From a checkpoint of a small transformer trained on Wikipedia.
Size: 14 layers, width 512, 4 heads of 128, MLP 2048 squared ReLU, vocabulary 32768, 77.6M parameters.
Training: a variant of Muon for these matrices, 487M tokens, 3477 steps.
MLP neurons of a small language model. Each row is named by its layer, matrix (up: input weights) and neuron, and shows model dimensions 170-297. Each number is 128 + 32 x the weight over its row's rms, rounded and kept within 0 to 255.
A block is one neuron, or neurons of one layer that tend to fire together. After each block is what it responds to, as a language model described it from the Wikipedia text at the highest values.

L4.up306 [144 142 127 151 151  92 142 155 139 129  69  86 118 116 186 118 170  91 134 119 159 118 119 158 111  90 147 193  91 121 111  69 142 115 107 183 140  96 139 102 125 145  53 135  98 141 152  69 149 116 168  99 128 140  81 184 121 129 111 111 133  96 110 200 130  82 136  87 162 114 165 158 113  52 126 159 122 144 107 167 125 151 148  84 136 164 111 117 205 114 124 129 158 150 101 110  59  59 115 166 104 164 130 156 117 180  95 103 125  79  94 168 174 179 159 156 156 100 149 127 181  59  92 154 143 108  70 105]
L4.up428 [126 138 128 120 169 135 187 126  81 127 152 113  33 101  62  68 176  84 107 134  67 145 156 117  99 113  82 108  75 136 130 167 101 139 160 106 163  85 129 145 133 146 109 153 127 122 156  83  82  68 104 141 147 184 148 125 139 139 129 197 170 139 162 140 165  89 150 115 119 140 107 133 114 131 158 108 132 116 149 151  98  96 159  98 188  94 152 188 100 118 180 116 105 116 146 169  85 158 130  93 176 145 117 148 148 137 176 120 102 149 115 127 160 154 155 132  54  97  93 145 152 121 151 128 117  97  99 125]
L4.up808 [106 125 137 129 124 103 186  83 146 100 139 114 120  68 121 107 191 138  96 134 137 142 151 158 118 152 147 137 111 157 121 116 106 120  99 209 183  75 117 155  71 143  82 160  82 139  69  53 140 107 137 111 143 124 127 136  95 123 113  72 169 132 113 116 123 132  82 107 147 131 181 149 120 117 145  96 149 122 108  78  43 103 115  60 137  92 118 123 123 117 148  87 108 146 148 150 184 134  49 117 108 134 106 123 127 120 148 118 121  84  79 124 207  45 134 126 182 107  88 139 121 137 153 121 112 172 124 104]
L4.up1019 [105  89 131 128 136 113 168 133 110 156 117  76 152 129 180 126 163 119  66 136 126 131 162 161 124 137 129 158 119 191 139 136  70 124 134 155 168 121 128 165 106 166  69 116 142 130 137 123 124 128 117 132 134 131 190 149 179 159 160  83 140 133  72 121 138 151 138 134 136  74 147 153 156 106 114  95 140 103 111 134 163 192 141  21 191 130  85 119 129 136  67 160 152 174  97 165  74  90  72 131 165 105  85 151 130  82 195 116 126 181 153 142 172 117 116 176 124 120  91 144 154 193 143 156 212  51 157 167]
L4.up1556 [121 164 151 174 171  56  84  98 102 150 124 104  85 153 158 113 169 143  57 142  73  91 102 121  99 121  64 160 156 197  99 141 132 119  96 140 108  86 179 151  96 184 117 144 156 105 115 121 128 130 164 165 123 168 106 145 176 128 124 151  66 132 131  93 149  76 137 104 176 117 102 198  81  55 135  70 122 150 141 173 101  91 102  68 124 115 123  91 144  70 112  85 148 124 136 130  97 164 119 114 138 135 112 139 121 138  96  96 155 112 118 128 136 104 109 131 127  42 178 126 111 147 172 105 108  77 136 141]
L4.up1656 [153  88  93  98 127 159 165 160  93 134 104  73 110 123  95 132 190 154 135  93 138 121 153 100  62 113  34 112 151 184 127 104  57 136 110 104 107 132 153 105 156 128 129 108 158 190 130 108 212 136  93 169  91 106 132 150  64 122 165 113 154 173 142 172 101 123 120 144  91 162  89 100 111 112 169 120 167 113 137 127 143  94 171 122 116 158 121 143 137 116 147 148 118 102 135 125  53  80 108 158 107 135 129 166 107  78 168 124 122 141 101 127 191 118  91 121 118 103 159 164 117  94 151  99 130 184 152 163]
L4.up1775 [121 157  84 166  98 130 106 101 172 113 156  91 136 103 185 166  88 158 114  98  54  91 111 114 138 165 131 194  98 161 130 138 115 140  81 119 187 137  82  99 140 124 125 146  86  86 146 110 104 136 171  84 110 139 117 155 123 113 164  80 101  79 155 151 123 140 143 102 154 126 105 130 109 146 102 109 201 137 189 137 200 130 145  88 178 122 149 151 185 118 174 134 163 144 117 141  80 101 167 136  75 127 153 104 130 114 117 136  49 128  78 118 168 123  59  98 146 144 138 161 161 138 164 135 120  99 182 130]
L4.up1830 [200 159  97 126 182 103 160 138  89  83 109 125  80 148 122 102 154  96 108 153  82 152 109 107  84 164 168 106 205  82 137 167  64 132 108  90 148 152  89 152 105 120 128 141 152 154 138 144 119 160 122  91 182 208 122 101 125 105 176 116 152  47 154 111 140 102 167  79 130 135 102 127 121 149  95 100 184 151 138 106 200 126  77  99 153 168 148 180 158 155 123 122 128 149 163 146 117  32 147 147 105  89 113 152  63 124  86  92 125  95 136 119 159 113  53 178 143 214 106 106  94 171 152 113 118 186 143  99]
En dashes and hyphens between two numbers, mainly match scores in sports results tables (4–1, 2–5), also win–loss records and ranges.

L4.up206 [147 136  72 133 118 135  92 160 104 114 138 141 163  86  98 135 134  79 126 113 155  80 149 161 160 100 129 147 163 141 136 180 121  86  96 124 161 111 119 125 163  91 130  90 125 150 113 161 141 101 123 149 159 160 100 133 137 155 107 114 121 127  98 108 112 139 153 118 124 119  63 110 115 138  96 143 123 159 109 134 104  99 162  79 126  75 116 152 140 139 132 164 200  99 162 161 111  98 158 107 115  66 131  59 152 110 130 161 180 190 141  82 134 119 149 159  94  78 143  96  93 135 125  90 153 151 153 145]
L4.up347 [109 172 114 120 143 130 145 114 122 130 141 132 206 152 161 165 166  78 155 121 193  74 158 122 113  88 118 127 143 143  83 117 118 105 147 145 117  90 177  99 156  83 126  75 133 142 149 181 168 122 103 143 144 125  76 143 138 136 118 160  37  97  87  91 154 102 139 110 132 113 104 186  92 123 149  98 143 154  95 114 171 173 159 164 157 151 114 127 163 162 133 179 119 151  82 173 172 161 156 152 115 135 161  73  86 113  84 119 151 141  90 168 139 106 109 117 100 132  95 115 111 156 146  82  69 157 189 121]
L4.up487 [ 86  95 128 195 186 125 190  74 179 146 139 154 101 130 106 116  51 188 138 115 153 124 150 141 126  82 103  76 133  99  57 141 163 122  97 189 145 156 167  71 181  95 112 125 135 155 164 158 106 167 129 151 155 162 115  86 165 141 132 177 166 134 124  87 116 150 174 116  65 196 104 122 142 119 108  93 159  74 140 145 119 113 132 132 170 144  91 178 139 142 123 115 172 146 128 138  97  93 129 101 136 168 102  95 130 102 107 112  65 145 143  62  77 131 128 115  89 141 120 123 111 118  77 159 124 146  91 176]
L4.up536 [ 70 186 128 124  89 144 167  85 139 116 104 111 144 138 113 173 147 164 134 120 147 123 153 112 115 137  52  78 150 126  64  91 141 167 119 154 102 111 122 102 180 137 139 140 125  79 109 156 133 148  39 144 138 160 143 100 121 131 139 174 124 123  84 146 119 212 164 140 146 110 113 167  66 131 130 163 149  77  81 131 129 134 100  87 131  87  99  83 123 132 134 102 128 138 135 173 125 152 162 138  71 126  79  86 129  92 135 100 113 142 141 105  86  91 117 172 105  99 159 120 120 113 124 116 127 176 116 171]
L4.up579 [123 179 154 162 176  97 153 117 136 126  95 163 163 149  92  85 111  80 142 135 121 128 104 156 176 140 102 171 135 154  96 156 121 169 150 100 159 119 193 154 115 134 170 117 114  93 168 138  43 118 127 140 134 144 197 168  93 152 125 115 160 131 189 166  96  94 169 192 161 143  52 152  66  99 131 151 144 146 111 101 119 125 210  98 149 135 166 124 160 134  63 104 107 101 131 166 107 147 166 108 138 138 149 128 121 124 113 129  71 124 124  69 130 133 151 167 161 161 149 132 147 111  87 163 107 161 131 133]
L4.up1326 [ 73 228 139 117 168 171 111 135 142  85 146 200 148 160 132 142 174  51 153  69 109 122 142 164 133 110 136  94 109  60 157 133 146  90  85 107 133 123  94 150  86  89 118  98 144 139 209 141 140  44 100 168 166 152 195  92  88 165  93 146 128 146 114 102 170 146 107 125 167 125  80 137 118 149 140 117 139 144 126 117 116 155 174  92 141 147 122  73 118 116 114 123 184 139 137 114 202 111 109 167 104 114 130 111 217 187 163 129  94  95 100  72 112  93  67  94 162  96  93  97 105 110 110 102 107 136 144 127]
L4.up1446 [133 173  97 129 165 159 163 127 143 139 160 128  36  95 150 150 148 194 152  90  99 170 101 141  75  51 109 153  70 192 117 173 103 124 112 155  99 141 170 165 146  79 147 148  94  85 153  97 128 100 158 131 142 120  92 150 133 142  78 102 110  91  62 111 185 101  85  93 151 164 175 179 109  94 102 109 178 100 145 139 121 107 145 108 119 125 131 185 170 143 136 113 166 158 111 140 121 137  80 132 200 196 112 123 103 177 164 155 154 173 130 104 101 134 107 153 151  87 136 163 105 120 179 106 101 120 129 120]
L4.up1899 [150 225  67  95 161 154  97  97 186 157 140 142 100  86 126 122 122  48 183  70 140 132 154 164 120 117 109 147 114 136 140 150 128 152  93 116 104 110 148 126 107 129  96 108 106  94 147 126 111 105 165 121 144 131 157  92 125  50 120 143 172  87 148 135 125 137  95 115  91 143 131 181 125 100 176 117  37 112 120 190 154 132 136 154 135 181 126 170 133 121  25 107 128 107 104  98 162 111 120 131 200 134 154 142  96 118 101 169 152  64 126 121 111 176 135 123  97 133 132  75 199 126 133 114 117 138 137  93]
Pipe separators in wiki tables after a score or number, plus colons after infobox labels like Party:, and "of" before figures.

L6.up87 [ 92 107  82  86 113 116 124 129 142 140 108 150 130 145 156 112 133 112 193 157 135 174 104 142 120 129 124 120 121  97 125 120 123  80  85 164 104 119 128 121 121 177  79 134 155 164 103 105 148 138 110 102  44 128 124  74 138 138 128  69 119 114  85  66 140 143 173 113 162 163 128 152  99 123 175 153 154 126 126 160 109 165 128 112 144 142 138 125 102 115  72 158 123 102 134 141  70 174  55 156 156 151 128 133 126  90 137 146 183 136 162 127  79  78 121 121  59  73  90 166 128 108 124  94 138 116 158 143]
Short opening pieces of split words and names, such as Cl in Closet, Cor in Correggio, O in Oostende, plus coordinate digits and because/of.

L3.up155 [111  76 129 130 107  85  99 110 188 117 159 128 160 141 152 149  76 153 106  81 116  99 156 134 127 147  76 129  80 155 153 119 123 114 110 127 176 106 106 144 121 137 135 148  66 106 162 117  66 125  99 128 123 137  89  89 114  83  81 156 147 184 107 102 201 112 114 118 148  98 134 152 152 107  98 115 102 124 142 121 145 156 163  73 128 170 112 118 113  91 114  86  90 121 152 105  80  38 166 110  89 142 151 154 141 111 161 112 121  79 108  97 151 104 136 120 187 157 138 156 156 123 163 173 120 135 154 132]
L3.up776 [176 172 152 111  78 109  53  98 138 120 142 138 155 101 108 143 122  95 135 145 121 131 128 198 151  88  34  96 113 146 156 141 113 147 121 147 124 203 103 108 170 158  98 138 132 127 119 147  39  90 118 147 156 106 123 112 127 119 124 124 157 103  85 101 147  86 149 106 171  85 163 118 109  83 148 126 139  90 122  75  71 145 122 112 144 124  96 153  59  99 106  75 105 170 141 187 147 135 152 144 104 189 145 143 122  98 135 118 159  96 149  46 156 139 110 189 129 129 147  92 173 139 131 188 132 134 133 101]
L3.up1322 [ 98 106 125 113 171  79  96 171 146 126 180 137 136 124  99 182 138 135 120 130 145 127 159 103 139 183 131 165 196 142 127 107  89 201 112 193 161 166  90 142 110 153 126  95 188  93  99 128 107 111 118 135 176 137 115 186 138 127  67  79 114 133 126 132 126 168 115 126  65 124 129 117  86  55 165  90 156 110  66 119  78  90 140 133  68 126 103 105 140 107  37 160  68 155 148 131 100  47 131 135 128 129 143 104 103  82 161 130 168 129 149 121 106 130  99 139 160 144 131 138 137 119 107 165 125 147  83 156]
L3.up1473 [174 185 173  96 103 194 137 156  86 125 118 169 125  81  91 165 124 110  96 145 130 162 196 176 181  55  76 142 144 100  96 132 163 167  97 170 172 141 111 122 171  82 122 111 118 165 128  86  75 145 118 150  78 179 141 127 131 131 148 111 160 135 143  43 139 103 156 142 138 112 177  96 112  89 114 141 146 104  40 194 129 120 132 165 165  87 122 136 173 132 138 145 104 129 139 156 148 101 118 120 123  90 157 110 172 140 118 122 163 129 173 116 161 153  93 156 135 120  87 137 185 162 139 138  68 104 110  77]
L3.up1543 [163 143 222 169  91 115 116 145 172 158 103 185 177 167 135 127 121 120 184  79 105 124 184  88  96 116 103 141 122 164 165 100 165 139  74  83 168 136  97 104 130 173 127 202 144  89 168 127  50 114 107 125 112 122 135 126 102 108  75 133 172 128  98 187 105 146 149 123 159 113 177 139  96 121 129  91 138 146 180  77  95 130 128  78 149 110 171 137 137 130 117 107 140 151 103 123 115 107  96 135 160 121 162 179 166 114  94  94 157 114 142 111 119 132  99 178 195 121 158 151 100 189  90 190 125 141 109 145]
L3.up1649 [132  57  95 101 127 151 154 167 167 129  90 139 126 125 141 102  78 125 124 127 101 170 209  98 147 170  77 159  69 104 172 109 134 127 125 186 107 119 125  83 126 179  96 142 124 131  53 158 123 155 136  90 150 157  68 100 121  52 147 115 170 112 108 118 121 142 115 126 158 100 156 161 144 117 145 137 183 130 122  80 127 177 169  55 144 105  91 155 150  97  94  74 161 114 130  99 141 142 118  66 110 141 140 136 114 179 120 165 120 114 160 127 122 188 114 176  52 112 136 117 116 124 154 143 135 120 115 140]
L3.up1895 [139  97 139 105  60 145  79  65  83 155 104 144 167 130 122 133 108 104 113 133  69  98 143 170  76  42  85 107 102  68 141  57 147 142 142 169  53 167 155 140 146 111  68 101  78  84 114 136  81 123  99 179 140 113 125  89 104 115 136  80 171 109 127 143 147 145  87  83 180  68 114 156 160 111 139 146 155  87 112 129  85 105 146 106 119 136 167 116 130 125 124 154 155 134 102  91 187  95 165 143 151 150 130 122 137 149 149 134 145 168  95  97 125 136 152 193 104 117  61 137  92 123  76 178 100 172 115 129]
L3.up1971 [144 174 129 112 134 148  73 123 118 137 108 143 117  52 153 145 138  96 128  90 135 137  88 168 136 114  85 126  65 154 165 116 122 113  99 179 126 142 137 138 170 144 115 142  92 129 117  91  78 113  97 131 124 137 195 114 142  91 101  64 152 131 131 102 118  95 193 186 150  88 167 172 135  50 148 207 114  72 139 126 163 152 132 153 118 125 133 171 139 148 148 179 166 124  92 186 106  78 133 134 105 142  88 130 140 109 163  85 190 155 168 157 172 142 111  92 154  92  99 129  76 110  96 154 143 130 118 142]
Final digit of multi-digit numbers, mostly in table cells before a pipe (2,524 votes, 38.79%) or years (2014); occasionally "of" after "one".

L6.up2017 [139 172 138 142 164 159  89 173 112 145 125 177 132  48 203  88 166 124 114  89 135 158 136 108 161  42  62  61 113 180  67 153 145  73 163 141 183  85 142 102 127 127 122 120 101  96 143 132 128 163  57 133 131 143 175 148 105 137 150 133 109  86  71  91 114  92 166 136 120  85 192 194 104  97 141 152 183 147 131 131 135 119 134 156  83  95  77  69 194 126 144 146  93 143 147 109  93 135  88 140 161 129 119  74  59 129 134 105  83 148 132 123 127 135  96 121 132 142 174  97 147 140 107 143 150 131  64 183]
Pipe separators of empty trailing cells in wiki tables, mostly election results rows (Swing, hold, vote counts); also constituency after Indian seat names, sentence-final periods.

L3.up418 [129 118  73 132 113 141 160 142 137  95 137 175 162  94  94 130 135 139 121 138 169 140  68  96 139  88 145 164 185 126 134 121  77 128 138 138 202 144 162 153 153 183  88 151 128 191  95 161 126 151 139 138 165  88  78 146 152 130 140  98 114  95 121 139 132 120 106 142 138 129 128 129 158 119 103 149 156 215 130 100 126  97 157  86  96 100 147 153 132 146 143  90 112  85 125  97 113 171  87 164 125  99  91  96 111 131 136 167  95 125  95 125 108 102 121 122 167 113  98 158 121  71 138 123 182 182  51 136]
L3.up576 [ 76  94 122 101 143  85 102  62 126 149 123 111 138 130 158 208 179 120 188 101 150 164 129 147 125 168 106 145 113 132 141 209 174  86  92 128 174  79 133 226 140 163 156 210 142 123  87  66 137 134 117 139  69 151 101  95 189 155 126 128 144 142 147  88 183 174  98  88 195 175 101  88 153 115 152 101 153 109 121 139 152 141 172  69 126 177 141 120  57 159 141  74 129 131 161  96 161 117 102 151 133 126 113  76 113 150  62 154 123 118 136 168  87 113 145 134 110 121  87 138  86 151 134  91  97 166 159 163]
L3.up1072 [110  93  90 139 141 115 170  88 134 130  91 169  85 121 136 129 146 123 153 120  93 124 139  81 152 130 103 163  75 117  86 153  89  87 141 124 118 121 153 185 171  88 125 228 117 104 166 154  82 133 189 126 126 154 138  65  91 144 110 152  97 158 122 148 170  73 179 132  96 157  60 127 135 126  94 130 123 105 114 143 110 105 137 101 159  92 197  96 169 113 111  70 157 118  93 146 155 142 102 171 104  88 130 115 167 119 131 174 162 124  52 131 100  74 150 168 162 189 135 151 117 147 145 134 127 104 198  91]
L3.up1117 [148 108 120 120 166 150 150 128 152 147 134  99 147 112 162 138 116 127 117 109 165  72 118 138  89  64 114 139 178  73 175  76 169 136 112 126 140 161 133  84 188 114 133 132 110 165 110  85 111 177 125 152 161 181 161 133 139 122 184 141 232 205 151 102 101 168 149 110 130  79 127 113 134 160 136 162  47 145 143  84 160 126 110 105  95 119  98  63 120  94  96 181 199  98 130 105 125 175 126 117 133 173 142 128  92  96  71  68 119 128 130 201  60  58 130  72 151 151  77 124  83 135 124 174  83 130 149 123]
L3.up1371 [170 117  97 165 122 125 137 111 144 154 136 147 116 110 128 121  83  37 111 140 111 175 195 124  98  82  92  86 102 113 111 175 127 132 135 131 118 145  99 137 136 157  89 144 180 105  85 155 202 133 157 117  91 182 158 142 150 150 147 121 182 198 144 107  91 152  93 151 136  73 116 128 131 151 103 123  60  77 130 139 192 135 167 114 100 158 184  73 129 124  90 117 194  48 112  96  70 156 145 114 140 157 150 178 164  91 129 172 100 128  91 153 164  72 153  86 157 120 124  85 141 127 140 170 101 141 150 140]
L3.up1736 [ 65  88 107 144 167 142 132  79 141 114 200 171 159 123 155  89 179 132 104 133 161 113 134  63 101 110 175 128 139 132 119 125 151 168 152 110 108 117 107 182 157 207 104 180 124 148 119 131 129  99 135 105 130 124 105 114  88 110 106 159 162 116 151 126 132  86 153 108 153 115 100 131  74 152  90 130 104 141 116 143 125 132 155 103  99 153 130  88 166 124 151 114 157 138 124 130 158 104  66 171 165  94 135 126  97 112  94 210 110 131 186 136 168  76 129 171  80 166 149 117 110 136 165 152  39  95 197  95]
L3.up1965 [ 93  97 178 167 106  93 150 125 120 129  97  87 101 139 150  85 125 110 166 119 126 131 178 141 105   0 106  51 106 186  90 129 111 125 153 137 123 153 172 162 148  60 152 143 132  65 154  93 120 121 144  90 173 157 104  79  51 189 108 131  84 171 135 176 117 101 113 119 136 163 112 166 149 173 101 147 125 114 172 138 119 172 125 109 166  96 170 109 119 167 114 115  92 124 133 170 128 141 115 157 157  79 116 133 140 108 137 142 168 173  45  80 148 100 151 136 145 175 111 135 147 122 144 133 129  93 159 149]
L3.up2016 [116 161 141  76 194 244 124 112  87 163 102 110 139 175 146 153 117 151 133  93 165 157  90 145  93 159 122 144 138 133 111 132 149 163  88 134  73  65 117 152 173 124 126 149 163 118 107  99 138  83 134 113  98 164 136 131 115 119 152 114 155 109 136 116 152  90 118 139 104  91 104 148 161 122 137 128 144 135 185 104 158 140 198 148  94 109 164  93 163 108 119  66  86 110 116 137 145 139 125 219 115  61 137  99 150  93 122 100 176 146 153 157 114 106 149 144 114  48  87 141 135 135 210 107 122 183 163 123]
Single-letter or short first pieces of names and uncommon or foreign words split into parts, e.g. W(ittgenstein), O('Hara), o(glu), v(ellus), also W in results tables.

L3.up49 [129 111  60 177 131 132 132 156 133 132 199 160  92 117 150 124 147 147 146 126 129 109 154  60  81 120 147 154 160  61  91  92 137 171 116 124  59 138 146 156 162 107  94 113 141 125 140  69 179 129 148 109 114 128 162 200 111 147 100 112 112 119 175  58 111 105 112 170 152 151 101 111 177  59 103  80  98 103 156 128  98  54 177  96 109 146 140  69 165  82 123 141 122  85 172 186 107 115  91 171 139 175  96  90 109 140 127 132 167 137  93 165  97 127  86 127 119  85 110 122 121 125 145 183 126 137 140 139]
L3.up363 [155  69 102 170 148 133 126 173 137 176 106 121 120  81  93 122 104  99 101 123  75 111 170  99 114 125  85 163 146 146 157 125  93 128  91 144 174 198 148 151 123 152 153 100 126 180 119 179 110 167 101 146  95 139 165 152 148 178 171 161 120 111 164 147 114 128 118 131 173 109 141 105 145 145 151 158  97 146 120  87  82 188 100  74 169 112  70 127 134 116 158 132 158 127  60 148 134  89  96 104 120 124 159  99  91 108 163 119 127 151 164 186 178 108 106  79 102 151 139 139 128 174 127 110 130 173 113  80]
L3.up860 [133 143  73 109 134 104 148  99 149 128 156  94  87 181 103 102 127 143 121 134  88 143 139 164  78  77  47 136 181 167  95 143  91  88 101 148 158 104  87 123 138  95 112 191  94 218 155 123 146 132 149 116 154 185 153 147 156 121 172 163 135 115 204 142 127 144  45 184 123 156 106 133 159 106 154 120 200 100  87 170  93 167 125  84 138 119 113 177 129 106 132 173 135 127 123 168  52  88  93 109 115 135 114 130 128 145 125 167  91 179  87 138 184  94  86 141 124  54 127 140 215 129 154 111 157 108 174 130]
L3.up1364 [162 152 132 180 150  80 110  85 117 125 134  88 115 152 115 120 142 170 121 128 115 116 141 149 112 112  53 168 147 216  98 153  95 123 104 163 159 113 137 145 171 103 131 133  89 163 126  83 104 127  89 151 142 131 164 133 141 132 173 127 135 104 118 162 120 122 109 163 126 151 111 118 179  96  99 159 188  84  81 139 129 139 152 112 135 131  96 164 134 165 184 138 127 152 143 150  94 131  78 105 133 136 121 153 118  72 152 158 105 135  76 139 116 150 105  99 130  77  95 140 125 151 160 149 213 170 180 164]
L3.up1382 [146 111  56 148 152 158  86 129 124  99 199 158 107  44 199 139 132 107 153  92 138  99  99  60 142 111 101 173 115 144 154 145 146 134  92 128 184 125 141  92 142  89  83  86 117 140 113 169 136 106 180 138 117 145 143 118 116 160 120 130 156  66 102 145 136  94 130 113 119 150 172 128 168 100 152 149  51 185  78  51 154 129  93 142 144  95 214 133 212 136  92 152 111 145 169 146 134 143 172 104 110 118 136 122 109 147 171 111 185 108 162 158  85  94 113 194 157 127 113 124 106  81 135 135 122 139 158 159]
L3.up1445 [124 110 140 154  72 168 128  74 120 145 142 137 121 138 137 124 147 109 144 101 126  99 128 173 119 115  76 145 160 123 125 152 114 147 140 191 110 118  79 106 135 120 142 113 154  89 145 135 153 129 128 102 139 197 179 170  88 131 193 145 139  85 147 132 195 150  54 120 114  82 121  82 141 136 112 110 150 102 147 146  97 115 168 132 113 106  88 145 147 106 163 167 122 123 154 130 142 114 132 143 120 162  78 112 174 183 133 126  97 168 116 103 154 146  63 156  86  67 118 138 117 119 167 141 157 158 138 166]
L3.up1793 [103  59 108 149 145  93  96 137 124 127 155 143 116 161 110  79 102 179 101 131  81  77 152  95  66 100  88  46 155 130 119  83 107 113 109  85 136 173  91 138  60 134  93 160 118 124 158 128  74 144 137 126 115 145 109 164 144 135 103 103 166 196 119 117  35 106 139 147 159 145  85 118 111 113 154 173 192  69 126  70 167 129 203  88 152 103  92 187 133  80 122 140 126  98 120 100 106  89  81  75 103  86 162  95 138 151 112 202 134 123 142 145 127 160  89 117  96 115 124 184  57 105 117 169 122 174 118 123]
L3.up2035 [128 112 110 100  95 128 126 171 119 148 100 138 113 158  85 134  97 135 144 104  90  80 118  92  87 115 128 108  97  71 151 157  60 122 193 109 195 166 158 126 137  76 125  87  75  72 170 139 119 104 193 144 156 114 118 165 141 163 131 186 140 134 163 119 111  76  94  99 129 179  97  87 109 153 159 123 163 123 141 118 121  94 164 149 169 156 145 126 142 126  95 103 106 150 157 126 115 132 102 126 117 151  76 144  99  65 138 120 136  93 142 135 126 135 196 123  98 155 110 155 122 155 214 111  96 172 169  86]
Dashes, colons, slashes or hyphens placed between two numbers, mostly in sports scores and result tables (1–0, 3:48.4, 1 / (0)), plus some table digits.

L4.up80 [105 161  81 152  99 158 147 145 166  40 150 124 105 132 150 143 141 152 135 124 144 109 119  95 161 114 130 126 139 149 181 145 139  76 109 109 118 146 172 143  95  98  71 126 124 152 156 153 109 119  89  78 154 154 100 156 142 169 156 129 121 190 138 104 168 171 164 115 183 193 116 134 169 197 115 143 161 123 153 158 123 107 124  79  77  89 122 107 171  87 118 118 101 128 157  26 166 101  70 108  51 111 130 134 177 107 158 110 128 126 117  97 161 128 165 157 112 159 129 152 114  88 117  54 123  97 133 149]
L4.up124 [ 95 153  89 137 112 116 206 124 142 142 165 154  89 129 120 182 127 107 199 105 135 119 152 181 139  86  79 125 140 141 131 163  51 130 167 212  96 114 198 136 157 152 112 106 134 179 138  44 111 146 128  83 146 141 121 147 166 198  67 126 166 126 100 107 155 138 136 118 133 122 137 131 104 109 112 172  83 117 108 145 117 136  99 190 174 126 143  65  96 166  90 101  75  81  75 210 105 101  97 171  71 108 122  73 168 132 142 169 179 126 129 129 108 134 139 105 118  78 130 188 134 156 124 160 144  96 142  53]
L4.up745 [122 122 112 115 110 155 168 125 171  96 172 162  57 147  96  88 113 125  95 153 144 104 102 120 120 136  96 122  67 198  88 141  26 133 134  86 123 104 150 123 137 100 117 122 180 123  85 124 109  88 140  99  39 205  77 133  90 113 141 111 133 170 115 127 139 136 116  88 130 153 136 104 148 159  88 158 125 126 216 158 163 120 184 157 127  81 144 122 142 155 124  69 148 158 204 138 144 130  95 171 156 103 109  98 138 174 125  90 150 121 141 143 157 170  43 113  86 135 157 116 149 144 171 122  71 159 169 119]
L4.up848 [109 181  66 150 112 124 140 103 152  64 137 127  95 102 162 120 168 152 160 123 178 101 121 148 131 127 120 133 163  89 142 109 163  76 156  90 148  59 154 163 154  97 167 125 128 113  84 112 142 145  99 117  92 172 158 174 135 106 144 129 122 112 178 101 125  75 110  69  79 123 130 159 139  52  97 150 132 133 104 133  74 117 154 110 119 123 129 127 119 106 127 126  96  84 187 129 198 105 112 175 171 147 144 165 104 192 127 163  67 145 148 113 137  97 119 132 149  97 146 139 138 190 143 152 197 159 100  93]
L4.up899 [ 65 118  80 140  85 111 184 112 109  80 184 169 120  66 163 100 163 115 132 108 194 111 121  76 175 100 135  87  68 207 154 154 119 144 125 113 134 161 139 166  84  38  90 130 145 152 149 194  91 118  99 100  67 193 136 160 122 147 127 141 111 105 134 118 146 128 107 131 129 123 168  97 176 147  95 171  86  92 147 117 164 186 149  97 151  96 206 162 128  74 140 119 169 158 220 155 102 108 134 150 174 132 112 150 122 145 144 116 123  80 139 104 128 111 109 101  97 130 142 116 121 103  80 175  91 176 204 172]
L4.up1052 [145  56 143 163 119 134 112 126 171 169 194 125 150 124 110 131 133 125 142 122  97 146 193 130 137  64 146 100 181  94 110 145 156 129 170  99  83 133 174 153 149 149 145 149 165 144 127 133  97 163 218 144  69 139 135 150 158 145 110 104 176 153 131  68 123 148 188 124 155 133 108 120 142 142 179 138  87  66 109  83 171 154 113 117 164 168 117 151  99 118  80 148 140 156 155 144  80 127 157 120  97 131 138 124 210 144 178 159 194 123 146 120 175 143 127 115 113 135 115  78 163 123 136  80  56 155 178 103]
L4.up1251 [113  99 110  52 143 127 169 134 108 102 131 173  98 111 152  72 183 153 138 176 135 111 133  77 126 138 139 121  64 111 178 171 135 170  75  69  99 150 146 165 115 127  99 112 133 145 140  83 118  86 139 115  46 146 141 153  98 142 124 147 129 132 171  80 187 155 204 120 107 120 133 125 180 176 143 156 155 127 184 153  69 131 125 143  97 138 143 109  86 125 108 128 100 132 137  43 206 103  89 187 147 155 151 115 101 117 123 154  48  97 109 136 134  78 134  70 156 116  98 177 104  97 129 177  65 129 129 142]
L4.up1472 [130  98  72 175 105 128 187 117 119  86 144  76  63  57 120 121 117 154 118 133 163 105 144 131 183 138 100 104 117  75 106 143  86 182 163 181 142 111 125 139  79  81  84 124 110 101 172 117 133 149  86 139 138 200 142  99 130 122 133  94 126 126 171 137  46  81 160 145 177 125  76  81 129 121 114  89 119 205 138 188 138 133 157 103 116 170  84  90 121 188 142 118 171 148 142 127 151 138  71 175 130 139  76 128 161 133 110 145 187 114 173 194  99 196 138 149 172 158 183 124 122 143 150 118  98 144 134 120]
Single capital-letter tokens, mostly O, U and V, that open a proper name or abbreviation, such as Ooty, OTC, U.S. and U19, plus some other capitalised name starts like Mar in Marietta or Michigan.